MLP neurons of a small language model. Each row is named by its layer, matrix (down: output weights) and neuron, and shows model dimensions 357-484. Each number is 128 + 24 x the weight over its row's rms, rounded and kept within 0 to 255. Numbers have three digits each. A neuron's up and down rows have the sign that makes its largest values positive.
A block is one neuron, or neurons of one layer that tend to fire together. After each block is what it responds to, as a language model described it from the Wikipedia text at the highest values.

L5.down16:084100148122142111152149107163145110096126103174064160129157166121104171147084127160131131133114128104130137094139139143105163145070166098154108089131159126148109162149142144135137123150104180129145151081140145112149161097120121121141168113139098126123167113130134193117122137111124124104097141140122152142095121104109149143084092086115145127152167112117119125100117141157134102127145
L5.down471:102171139137135111139093101122160116154124139123133108145109107122119164127112061121103106168134140102159143123164078146086115163157134094169134166135127153148169125089117148092090105117155101096148158107121128134092147111093089103148138102148129131130153128134106118172139105138140136137116114169115130153110172128129126094168119129117123142134149115121142123107146115160142135115141
L5.down524:118112190117139131115101118178121134147133132140147184141088149134165141117146122119134102149054154119143122127129137164080133133120121122130094149143123131165157094114125123160109097104134111097117125139142150125089122124131127121119144097126115144090135124124164127115105102160097126164133156148107135152095132098143109146093119110146128136152126107119143124168112120138118126132104
L5.down579:133129123147169145094103132177100152100163163140136128157173140125114099153139170167183155116124135100124125106135140109193122122138130131092100123106127155150146122140128091097176109102089119114103108112116117140128142131155121104110142128175136145121107118150122141120131162132093162166144139109137128087131097096136085149135121089111103127110073133125136134148167147106143110183095
L5.down672:131116120141158105149169135115117116160102139179147134118122114107136120101151085108110174123141160103087129156144160162157157143120135155111114120120147103183121133108105095121103130098168131195118140145150131142134139094160172138087107167110113126141167156106130165094092136128115124087154131112140099151113159148152094118102149190116120169163159116148137167112165140103150088150158
L5.down826:169118117161157130160134150139178111085146093175130125133151067136162151116159109148117101094127153151108127145134127104096145129129156150147118113139106116108166127108126127152134152128108134109118087089129133134134145138118131141133121119145087129128123140141099115121110121162119133135163171125181142089132173155171114103101110111157119125133127125103097190139134159160105082129097
L5.down895:116134137152115186130182087116068096121113148135104139126145145113106144150124140142134113152095127145093121128134108129159132139117137159146144147161117133110110135157142124133115111107168121168084149149125161148109138132161108109110144137150151144164131136144132107162122138137135133145117053139109134119136123137117130126099152116103150132109129122178128092114133102110113168143101
L5.down929:142094128128123113134156134150099121108130129100117127123117099088107134159143151136191176140105120090138110108137174161162128112136123113124145099171181183124155115145152129130158152110096128165116151107175153177097198132148119096068165087108125118117149124114105100116159088112088125169092158134128115100126136123077172136137144089089116128130090122104175129100105133109113124126125
Colons and pipes right after a field name in infoboxes and tables, before its value, such as Born:, Density:, Species:.

L5.down314:169170120158154126145133117120176114141132106111197117125150121121171137119113143174115119147154130128154108136110093148128153100170124144094124119151151106110126132109145124113128140142095128141114138126123145160142112132114100142108161098127110133152104131144127115101130116088162097093126177142160119088078153104131139122134115085128146095117099136065122130121161094124127111080146
L5.down363:163144126113127155121126141123192122108134131129142110114118138131176143128106132198157145120153141124089134116129071105160173107168171135136152118168111107149125141112134099149136144163147152161157130103153138118185127134123094140135179163089104124147146130121115124130130090134108120131120164096081158100110154124148145122154129182133137124149123122119098139122121131107134129115137
L5.down592:118131155157145096101156103119189144168144127182101135152131102115169093160116170174128130154080130101093096126150120195109091167141086141150128139132140085131140144123149110127109128138071144124132149119122179119151087127135125121168097105138122160142123162163134137105124135104160099142197130138146098094104115109165139102109113102101113134100130166150113138119136115099126142200178
L5.down639:120142157121124148179172128147128132109084132111108145102139141109124099095114124157114098088145159096143126135096101106105120120132100138140158105165121143135156148133149084128122118067132140156144102143124161141099129145139145114134113168149137123136114121136101133142067082130127125105102077101134119118107133156113128109113114125122160182121153176131105140156126134154147129138089
L5.down832:142099135140095146121131125103175121136138146133164104135144102164100155121175128127128129154095148116085125130139130137085134146142107120104125098152131103144088136119160145114150120162114151114157141127091117192144112151127149160156123138188109160153097088127115141181147119104103154132093096109142139100110111112147168110183146112152087115117140134093095151101127119166138140117119
L5.down912:121152120150098121184125149139110097125107135166084124139109145121105084143117150089101120172122161137083126126104141101185158195128135127113112137149120092134143131100150161116152157126099096097144087078124105152151130151111156123122115100119161088131106133107138110150159148119112174114125147103120104076103112103099158140080131126132123112104137085127097135124136146136123139176120
L5.down949:115141112132127122081119111165162149145126101110110092122091149107124112132138133129103132115103143104103089149122111120163137142148123142088099111113118124143134101088121132113137119147160107121129120132098118096145124136157128137092076109117137151103137111151102117136110120136143147137089117145170096109163100143135149105091133120112159121154121160107114138091114136113075063140125
L5.down1013:108140141101162168166167164151149118121098088086147066086142168115096134095131110150119131120140156127086115142155104086106154148141164127152131115132121089154138106108127154148112160124106079135124127122107142115191144125129131136097118149129141152134141110164099128139124140174145151099156135127125147099143163126146116129123133125097129104123150142116151107092130142138076098127167
Short word pieces in the middle of rare or foreign words, mostly taxa, surnames and Latin terms, such as Chlam-y-dia, Plat-y-cerium, fil-ig-ree.

L2.down823:131132135137130119101124152131101092111116130137143167156141125127159100123115138155146132087136134113108136142120115118124117118137109129149125117146094123119113110102148127097136129151067142103141169117120099202094128119123154120136108103092124123136127172138129110131123109150114146148129156173149103113097150071084126106109121168102157137099122114125159112136120147126130109156128
L2.down961:124182119117117127154130104176118130103173120125150107119125113190115189130072129142131108130162135113134118123121156112118083150142111147143106116127158162114140118115166138135132139106124133132122161120136149114096094126129135141137131123088113114125119125137121121166092109138119109145095170168105166120107151116163097123133177093130165088123138150083143099141131138135126102085120
Closing == or === markers that end a wiki section heading, e.g. after ==Early life, ==History, ===Northern segment, before the line break.

L5.down171:138127163139116113162092080145118120130114105109118085116085111110133150120153085125105090155148119094140141156111144121068121154141116124129104149106125107143107101164134119117120119156113148137176091136142139145119143145123140100105067095100141109160137078151115114147090139114123150165133144135099125113130159116122132132109139109126117113100171143144107108102093135076119153092157
L5.down176:132128107150160132173086148131107121103120121109081133128103136113102106125068113159092115095107110106082173138130162155113102135105153098158138095103096095166111102138138146123104109142148109134154121148155111105145136122101135132149106136118194120136167132090134180148137145096086113141182125125152093133095055124181161111149138135144095079144154125108114112173077134112148104097135
L5.down196:121162156128126149140125135154090122136110139101118137120122147138170130107121143116134101094130127144141162143131113174149146149162120125115142146107088121148138182089149129145124157109076136128146119094127123131142086092086099112117105142153082128092169082143130144132122141121116128140134124118079152110142127157111144144143122114120113097161110149117108120125091122108133088096184
L5.down651:147163120125128153114105141151124090127143143142105186150125087089081131125125143136128144166128098099117143129119128144127120102097093117106119139120065103125116136102093147100156087141116122202137137093109106132133094143103148123086122139101118158180169124118127117126136171166164113105106101163136131133153117137109132122132126106126101111157106078145103142152104096125110142129084
L5.down734:128135117126134067154146110160155156114096125166115127060132112114122155154076121088156122143094165147121108094085123127110138163133154133108146146149147165127138121148129134120088109140147102127122089138156145140126123100135132138151153150132130095129129135088080168138161137145158177096181147144136155147090116116137123094117109137130148082189120120143147162094137096122107166110118
L5.down747:125101096139168154180117127142145092135111149167111160145160111172130137103139135103126119078152143105135121134084138136126153107134110154127132125063136142103142136103127161136117166152108134137152113164126159130134135156141101095110119160173127147104176147117118103101155154134123105131126150093129090136175151106119149170156101110125102121146123148130138179095143122141130123152143
L5.down785:139162165097149141165089128116131157093139143113108124139120116128146150123107091145132114146160134096134118169109094128147161135134127170056129120135086138132111103156113151117153119204144142112142141182154131110108096094151148138142096099087185118140088161138155163115165138148110126113177217093095136140133187164124110106182127101144133107116117115117095118123158147095133161158129
L5.down808:126148156145126156125177113119134127120136083151119126116105150102139117114122159136144114152116135101122167170138135117100117151150109117144106121119147168124116195126131094165091097171158157135093154102149139131110129102138112154137101158125133106112094118103117113131155136143113134105107163117084144116116116117174158145108101147121119135146094128107104097106083127137170104153127
Fires on short connectors that lead into a value or object: of after quantity words (pieces of, capacity of, 9.5% of), table-cell bars, pp./pen. periods, plural -s in headings.

L5.down157:139118127112139137135147081132142139155124184141118093114141127145191161112132107104164086159165135155151114149161136113094116089118106102158166132159095129077112102147135126157094096133137098147145126138092105181185104125133177148136120122132109160124107116165152089103135154140140106141136103112096119110158122127120117150138136154118149196149155114130071118106098150117121124161104
L5.down246:156136115134130128158126081131112143105090152123138121122131104119130145164113150142165133125118157136147109158151093138131119125151135106110089133136130111100102127106120092099117114125133133121102164136152096145116115080150162163142147164151083153153113127163129118165119113089107188146128147139141124154166106146099092141124127087137146118121128155132149090104103144122138068134131
L5.down390:123136153158126140137089132108139090120110114128133157116118123148130105146146096100125123146121176125152119140127097110115118127156114132145112164109118146142117142133169120151096154161153148138159186157136154107117091147188158083132145138158068145124116145074108154123129139104119144154109125146131133134117120088132118108138109119131113168160102166117123141129185109122140149134103
L5.down550:113155076093108111157131108133093119143123111116100135164138121117155074141154133116150122156131119176170111139107150187139162145155118112151168113158187121078107141142141106110173117146135106179153142080104149139128131122130125140123125123169144128151064090146100146148117076163145172151085085157106091133084125122140093090124168148143083138134128111117103120124128169103132127113079
L5.down649:144145091152143132124108134128125125147121128138117135114123113150097132138149119114138148152142117138124134125122144109161159123113117132151122146084148165131159115119147147128115117085116159169124132135106157107147117101104103136097133086142160143138104107144139136123112137120124099105136135102213155117128087137144137136107109123093086131119125128154128080098119140114104145113163
L5.down710:083120114119184141140149171126137103114162137086104120133139118137139136129178092117134145175128113114137113167136127136086148122115104118131160101123141106138099126186141139137148111133135159168105102198137129127133129068134167131117105144152163170151139139110119116167153146108131134102113127137130106170120136134108137115128101121116101149107135106113166143124117170154132146137148
L5.down727:129146144117100135098143120162135122141166107127094141137156136124122113153147138138134132093116105114119142095109111110126097103112097126174128119114157156127065129144122123133105149101116114143141160150093141101151118149138091114144109153116136132131068144112096155107153120125124141122132135147121152147114095147131141099099126134131134154132108142104166138109062155130139139135115
L5.down741:133147157138145134162121129123103166070150122170095175137097120128090166128126180097133141123160114130117150128087124126185128153130119127111123145133182110130070143115142140101157144120105104120120128139108141121116113171103078170123140172092128144149123119119115130135116113131119140108157150128116154142107105081146178122105136125112120099109113111140094058124108111127138124083133
Prepositions, mostly of, in, for, after nouns of membership, role or part that link a subject to its organization or whole, e.g. member of, part of, episode of, commune in.

L2.down47:111135155086142158113102069123161119135124127113097164151166077124147097140104183155111108139122139093137112201107106101068128157171126188155140130123105136120135170126135138164145144147162164114170116201129128137141110056121106127124150100175098101104152097087146129115114100113115114139148163159104110118168165123124134169082132118118102155109120170123097132110103099164140134081105
L2.down204:127126155135151160106147102139135105094095134153092153139106091108109091161091142150110114095127137138131137150113140082151137150086130197142149136106099141174140107100144175124148116146157171153149154120137149133153084094106110075094159151175090152147102125137118187095093137126154112137147161153129146190145123128154167144140166136118130142093103122119130139147149133108147140121128
Colons ending a field label in infoboxes and list entries, just before the value, as in Born:, Location:, Released:; weaker on table pipes and scattered word pieces.

L4.down8:178088130128160145152139117108092102149112136128138101120147128130105118113121144153099140122130079107127080170142145131132150129128163123118135147153084148155182087124125135142131100176138138120123122197182147161142218117118145116068162091125145121122135106138121165148120145133125138109103171128158105107090145147136113125147117067154136127057187127141134127178124103148133134157142
L4.down22:096110146136140121145113114099130128128115114132114146159113076132088128177127152159125123076144088097129142132152137113125139165116094156119084106095107164122160113104117117108142147102105132131064101129110127085142174134093092158118145110106203101134130124107128113089097172143120126157149147144169121126103165081143150127134153110131136138166142119138123169113127108119145131147105
L4.down819:131193142121137074152135107128117140100120084131101087135100078098144143187135101141120135117131067141154110135124134108064151151142150122100142124130175122141116110108124121133150132153146113102139156126113169113156160106108089117159170145115109132123128101080118098149167109072138137124141125123102159119103152097103158080147134122117181122085199122122105165093149142150118104162135
L4.down1018:148122130175103108101121117146124093100112131135170127113134154147095164128113100130061153133170059199132108109147155120132158141143128143107115118137103104083122144105122120091079051154105125109088125184144118120109150108137169116090141098132193093129135122143129125150091130129138106136124181099100109094134158149180160141127106068136127121156110120154132169143080100143150126124131
Column separators after header labels in wiki tables and infobox colons (Peak position |, Team |, HAAT:), plus some of/at.

L2.down23:137109128120107126106143133101138131128122134127150080151126097150111142132144175135179121147127143088135106171138130152120126134108093122146089119123103184152156170105178157138146148118155146135143116121158138153127125114150120138123111150138109117120103091113093125133157071104107134138144090052091132125129182135131156117155128108094155122125130164146113123076135106105144095108128
L2.down788:174106156121115104105102121154119146106136142091154128129108140113135135113169132139160123135177156123080099142155094141173118111136063148102068076135085142149098179132129131112127097163154112140146102126159133166136101142133113128121129086136096112117113128145155146099145114148114149108163153098138145110157124100122103113152160158124144139110180120167107126118151109084133120075113
Prepositions (mostly of, also in, for, with) right after an abstract or relational noun or verb, e.g. sense of, interest in, love for; also verb-final -s/-ed in list titles.

L2.down96:126145124098122176125186111179097139122127121152116104075112105099106125145111153117105116123157111128153126118122141107147139102138153162139133122145136134136118128123155188106135113131124110158136134208126136149138142154088150136106164125145159076159115115091109093142104070139111092149124125136139128101123115149146122147115140130115123088117177120123089143123126112149113151107140
L2.down785:140101134125124122105114143179082148156155121103121141106108141115089190110103120147109141110141155133129144137086113088152122136119128112127139118111112143113153118141140093112110134128108164087128128156083117122102157128116121152174115119109130111100133154154150118111115137133140089112123117112111143136124114138105152114107149136155109144101141158138153098154148186118162123164126
The word of (sometimes for, &, or a comma) right after an institution head noun in a proper name, e.g. Institute of, University of, Society of.

L4.down289:137113121157124096121088120116100148117150121151116106131145164106144119124097110140158102116082148101162100162146104128046127184125150098137122164131118093106130156133152135091124129138115096174135156150180123152145145147134130153103145105149161160125109146146134132120081144146140147150172130158147135159124127109156090133113148125146120158139129145178089122161155120157151102170119
L4.down354:078122110129125146087105118147127135124138112137163158158133130138131090143114151132152128166118122116110119087116108090205129146131107119109121153116109173149089143124123165125153131131085107095118155061115135098119155122107160141134156129119123139115136113155160079172126119096173146157169178100145125152105133135116146088137189127091080180137097137116129153133164114165155116135134
L4.down612:142115140099138131123080134137102135119147138158142104107139167088131071107144105106124116133118154103145076125126112133065145153139118154063145169104136172093041111109115155079092116174105157136150111107119109121132138094128113138122133105134138136166134125079141131145101134159117127163145169116160123092103146119142133136141114074139108126129096105074100147117103122148140114097122
L4.down890:107139123142155147134096147131132106155154145111152163155144110122088127106170125163064084117152106129138192116109132109142165129163134133134143136142105095158082130127104159153121114157158174110126109105114144109153141113123149129169081121140157109099162128139147101133140103144146117154167177107082141126142125161118149136113095133115124159142175115142113093133092114102121116129147
The word "of" after quantity or measure nouns, especially in phrases like a total of, a mark of, a period of, amount of, short of.

L4.down103:161135134137160173126135097136126127180129159133119114134134137121148134126160137157121131148137090146115149103133126103127109146112145104103118138160146151140134143173092129131150183126092174164045128088149087079113131174167140124118111110103145102131135087160100138142115105105177123113119150148101139144130105111114139124163099129179099108139124139135137137159125107124132160107113
L4.down698:126134141086106101113107089117113115125137190092128171127123180159101096112131123113087091149136175139120131110105121154108107097155114147121136135099139150111127124090131144101115098100096108111099086094107146138118125134113154163158163146132112132117137126168145109119137121143133140122126144106129121118131142112092128099140123141146118125144089069140155131156104159105098086140128
L4.down856:159182154133140087138125151130069116101126109131147135137130152154094139114133131119075123115103172123145089169162140147116117128176105162136134109114083134127149103112132092098123121148065121123123148150116137164131145105112141135147090135159150128148113136119131170116143094171123123137112145142129120139125154072104110134127137108170118156110117130128128083121154174129137144138149
L4.down982:113188138127105135104138125188109129144135134143140155140130089138146111128163134129129076156083140118109147108127113151163131132137133156122085149169143153193114160113157108124161130163117105142153143120158111148088139109110152139116110139118138134129107105104107134120061201148158138099112192119121150123109123142123140134173109152149160116132126129098087087159149042173141119140125
Closing ==, === or ==== markers that end Wikipedia section headings, e.g. ==Reception==, ===2000 census===; rarely a verb ending a clause.

L4.down241:115139145118142156114102144094079174111121116113156089130131104122112148170138093111131137118116090165139114099157131144120146143107128164117120110095172156119139126177098109120097142143080148090112114080125108152145118107138144142134105127093137102110117098150110081151132171134127136146163146131141130130064101119131146129107142145160116115137138157119136113176155142126164100177105
L4.down410:098106116089114114118127151116171118143098132114127100098084158128139129134136110161118122149140144098124138112136108115088125150157125114072138096141095086127133111130161136126131162157157102170103088121147158178121068144099064149099158103130139142122089147156107145168106105216133142164118127117143147131096141141143111135109164106137098151131165138109125126144160129136107124126141
L4.down656:091124063116110136109130126113124121110152127117119138140111111090158146115105119115130131116097119089179123156152147135082146157141127098130141170133086167123141110094164091141127117102151103131124119130139145117126126115134122140132150113080163134151109134160085118116154159141113139117109110121121116103095108113168118112095118134136082152137116142094063155151131092097131114082141
L4.down784:161122132153116135133141118138136150143080121113124095142123166116101147124134139129120147164108143115130173146140144119104188143159167117130147089122060118131140134164128123183129138131056148109168098110160106149106107124141087141134142122087172160145161116112161067167147093147137143160086159134116110123125157154175132121110143115144122135128113116127115118132181104131137130146090
Words like and, or, a comma or a hyphen that join a first modifier to a second one inside a noun phrase, e.g. mysterious and magical, mountainous or hilly, three-dimensional.

L5.down58:164149113107105141122112152165129153098118103129113069172137128104124085151143161142130090168142171087118093151101128096155123150134132118131129144126121134125133096137134115114112109132119090138157138171087131162119115113113148126090115153148124124081152133149117137117135164156134120123085138149111133101115096130143124117137180116141107142175099105138124098152150094129153100132140
L5.down376:108123149136159137112131122133119113137137128139144130095097125123152136109114140132128150112073129105144116115077096099131102114130134119152124118157133114176121165078125141149126091163098109110098145139148104118130137145140109122058154108127157106106086157082126132120093107083110144154164103119114136099085123134137128146155124134103123138141104091123120084130131134124129147094108
L5.down447:119151120099117154141129092118105102122096118150118183138121142153139081092145119117131126107158149116077116162135128147143117108097146160125141140123108130112115125140130157126136101150108157116108122184145128143136130147122093084113156131155134099130123103142106125123151106181113165162163148124130114118077158133108160127108158098119121172151113113094132120123115121094138135146162
L5.down511:121092123130154121142132121100134116154137134133117137112109084120148122129120082140170106156116146141138116149108127079145111102116142116182156142143159119138092109194092127099145107181155111152146118157136109095131142125142149165110090130147150101129140083097108132105133132120122135164128118129122149132088115133068106115107138119118105154145116123111120125117083127112098138126148
L5.down784:093148108125138169128114134162131186138105114157106110163102110142126113104121150147147163132132153176082121148148177104131168165157153125100131097117121130149149149089138114140128130102138131112124107174147154119095158098178152164108167147119152142126116104109110155138103109146118093135169110121133147110102146088159129133144140090152122117134103130126122164119115155113126127179130
L5.down807:087111159142127145136138130092117148122145144141161128117054147144108102180139130154143144103116154124129102122106131104132132128135140140126134136095110123142156167080125113107147146120101105145103114148117106149138133088125061122088142096165132149132138145114124128084125156106152111158125153109091130165136149140113130149106120139145095087150127138119113162108093122104165121184137
L5.down846:163097115137118108148110172091164127136160149111146080094182129125137083112126125148139120109126108186081112087111120133115144150115124141135149116156098085120133150160090084133133117125158134117099127122161114121120135106111102202094068153126117132153127125139135080137115152151132167124101138104087113107124166117150106134131102109109143123078146122139137148154179147080108165037072
L5.down960:114126101106133109151100156065118119150145142129095169140128110126110110109128086131129106104134146155178090152131117139124113110134118143111123100112076129106167110125106115125101129130137116142128116111136162126191127117118129129144112134119160139141110123152126188056153108160124126115131144178142150112151119102110107144122117132089145167127125146129147103163078153129133133106122
Closing equals signs (==, ===) that end Wikipedia section headings such as History==, Regular season===, and words within headings like "Members of".

L4.down179:142108117178106155112152143126154117145141140158139139138163150108140159111118139167131128119137122145100104100123105173153128149180107115103179085117095124147159140149138127129144116124162152120136146113090147111111149139150118135077154123158146169116115111160123171149138130126133105081138159093142141136130126131147117151141139082154117086096133109122129155113109134142119114080104
L4.down313:172152149104081147141156153169165115162147134109125096140142148102068120142113121109093114118151099131124082132118105134120120123119130123113144101098142087114126074149157118127155142132088073086140118125134122159116120073130089144148140176148153135121150121115120131159124036126136132119105127152113109111176081112092138173127126120136123113077127171163118151100122116129142147103143
L4.down418:122137073094134114149142126139146104140134115119111141162173093198113169127125129103130106112114126156136080097096127118101109117169143124139132159122098132132129074103167132097156176145117140154071114101159111102169164135123150130162108162118109142158148138147109101101099134166097158143110142139138154146125122142125125126132124142136131091151133137074140128137166171104148166147110
L4.down619:136145128151109116118144107157152143130151111112106160101090144115157133133139137178165101109151161136149098112121137090147145134174119153113120157140153135122110115127154128119144083121126102110122144151133116143131145115108170154115174105103119100112134133149136135137118141131114150122132065155138157148099111073125132105107124154125106122142089131164138134129125139074126165150129
Short word-piece tokens in the middle of a split word, often rare names or technical terms, such as co-y-ote, Tri-est-ina, cu-in, Pla-id.

L5.down39:083152109143144107160156145146179097118094094113164119094120157162101149125118133135121112120142151115131145122121130151147104109102145079068111102131105166142114066119126138140108138156096152109102122166126129185104143089098144146130129122151076127128112111138140128117138149153138149118139139130095132156124111118070127087070111105141105158097155163085122106105119137167137099154129
L5.down106:090090110106120127129134140128130098152161132155103136153108135078120135155131142145149116151127110110116139168122143131111140134093101164117142090092106109108168160123142108110107117127088110173080121120138128165161112105093133130111135118093126076147162121130114116139109178139111132135133128148136108093121132146142101105114115128168156090141117126144110120110063155122129152130112
L5.down311:132128155127073175139142120103151080110110126114089124132102153109121133139148148159110141128085108115083144117134107095190125128158158119093134124128119099085078189113115142126154107128097122138140136156123092119145119131160147186103131101164148114090134135125116093161141128124158113161130099132099169188134090136120119148120172136135108102126122165151168127128134115136107116120113
L5.down402:100115112134112160121113078137119114127107082144203121116083116167181127093151096126129140135137141122133139147107107136132094106136111117092115122140104125137152138131113101129123088129177128161131099104118148142164142124103145081100132139138133161109100099128114127150108079122130099147104148081122095154106176131180143101116136154121146186142109124124060164133097135167148102126092
L5.down416:109118113126120110119169126142078121135115170146121124136121100122154120134122139169135135121147063131125133158118071152128123136115163141120166124120095110118121082145098109185125120136163108139113115106149116157136148148135141152146154141113148121164171166110165195137125154103106104090137123125153150112083129136116145105162132090110105139140164124104102089184135158077124148125149
L5.down427:186115167115127133127110143118152188109148150155093139104127109105173113109114133126136158083148079142110165110122090128166162135133095136128173121119097088108122099143133126134096099126138095109138096132134129137133154102114127119130174131171146133136164115138130130112125156127083087137124093148101149081088127152098139149159117084128127130144150141088135111138106137145120147170110
L5.down566:130141109135127079149144143079132093133128153121101163177146154139125106133136144090180097098121129114127126093129146142103160145115163132115082125147193114121145125098149090123117119119145119144159095159136143157145163138133130108109133114091131145137111101132118091155168138145086158145132093123109090117144134116172097117118107149124070122140182131166115142105151092137135146154154
L5.down712:123140108145145144086117168106118130137109130129136157126113098145115120138134129140121119121145162109091135059134078086123051132095103148168138160119110148133098139161096136078162117174146164126152153103124044148127156138101092127114177122132081136116212134141121169153174165123120097123097150125167123141129095130133111136133121065115101131114139161136125139163183138122139150163125
Links such as and, or, a comma or a hyphen right after a first adjective or noun, before its paired term: "Political and", "Hispanic or", "Awards and".

L4.down25:106125115128165136140106121123168142150124125114116114157118176099103154127129143124177102103161131082117120108163120108134127123106109100102110139160136115127107118162127169110128114123148168129104129125105118127159071160109122147138159133119144119108116121123132132149131143178110138119099111146116086138124117100112126125120153107107161145150122115065141104143126115128128178128080
L4.down536:125147169130109098145153117153135111120128084151113151119118100084137082145133116147094186166121134133104104122156139102088096103145124174133118165134127126097140119131155178115127105142106098170107165104155063109151108116160139104146132091121142164138147145146145139078099150095127122142101183117105127087122112120145099112162145136126072173098135158126150158179158086153079140169115
L4.down687:107166152140112088097099181109120147106139148105168098114121097129136153115105127099106120119194097084189120111129194108107152132173145128113138117151110163118110137115165185117160127139131142160153150131133143124130118135124123146115108107089156165153113150125136150104130145144061112131123103149094108140132106138112155130163163116134114099136143132179159100133146136129147129134113
L4.down935:077107160074125103117126121145140128187148106146120116136103140104155133083110155147137098099171127113108143145139125172117113114117105114136120106093136151147114124118114163133110167095108083131127136141127120139151138084121137156120097103125183074175138131072089154123075110128117138161124119180154121091139094132114131124147112125135151159130156141167133150087122166134125125109175
The word "of" after quantity or part words like all, one, first, part, most, none, as in all of the, one of the, part of.

L2.down261:128151099161107123124122159092097121123094096166139134096074125139170081119132110171143134112143101166114144132111155145119143175140141128149152102138150096131143111113158136126117141087170145134100110166093112089149107092089113165106158076102121115129119139110107126126113137165120119090162110138098120136126116104108160150156077169152122108080134130118127113154114096132188103128114
L2.down709:096128143105109117158136126136093148124120139152126170152122140117162126097161138144115116103137133119161127135160102126152145169171132110189131135167138107136117149142116153130123125152153087141110127113100124148132094124135161141135097116137094136136138106102130119132141179071137135161101136123126115111098097156132192132143107140122131112167123130142122116148113082141095138126095
The plural -s ending attached to a split-off common noun stem, as in castle-s, squadron-s, regiment-s, concentration-s.

L2.down791:108118124147130124134122113170150136059139150100128114122137173101133128183132118124135110142118081137153139144109117111143128105102120129134150129152119156099147151116145117142111100123067109122138133149121126166097152115112094087092146110124161147127136124100111103134144134121110127148137106105138068124109149161172105122114106150128112129130141096136105141124124116150085116115093
L2.down896:138103143154116137129137077118127109155176072142088136123085120086114112120113115134151124188103096171135143143167128131093126141144152106141156099154134143134108095119142119141123104137096116133110154134127130132123125130107157109067132127108147129130137146105153106175088094106136135060120109142143031091111114155164156147132102151142123127126120137130118105132142075135138140153133
Hyphens joining the parts of compound words, right after a prefix or first element, as in multi-sports, pre-production, re-election, first-round.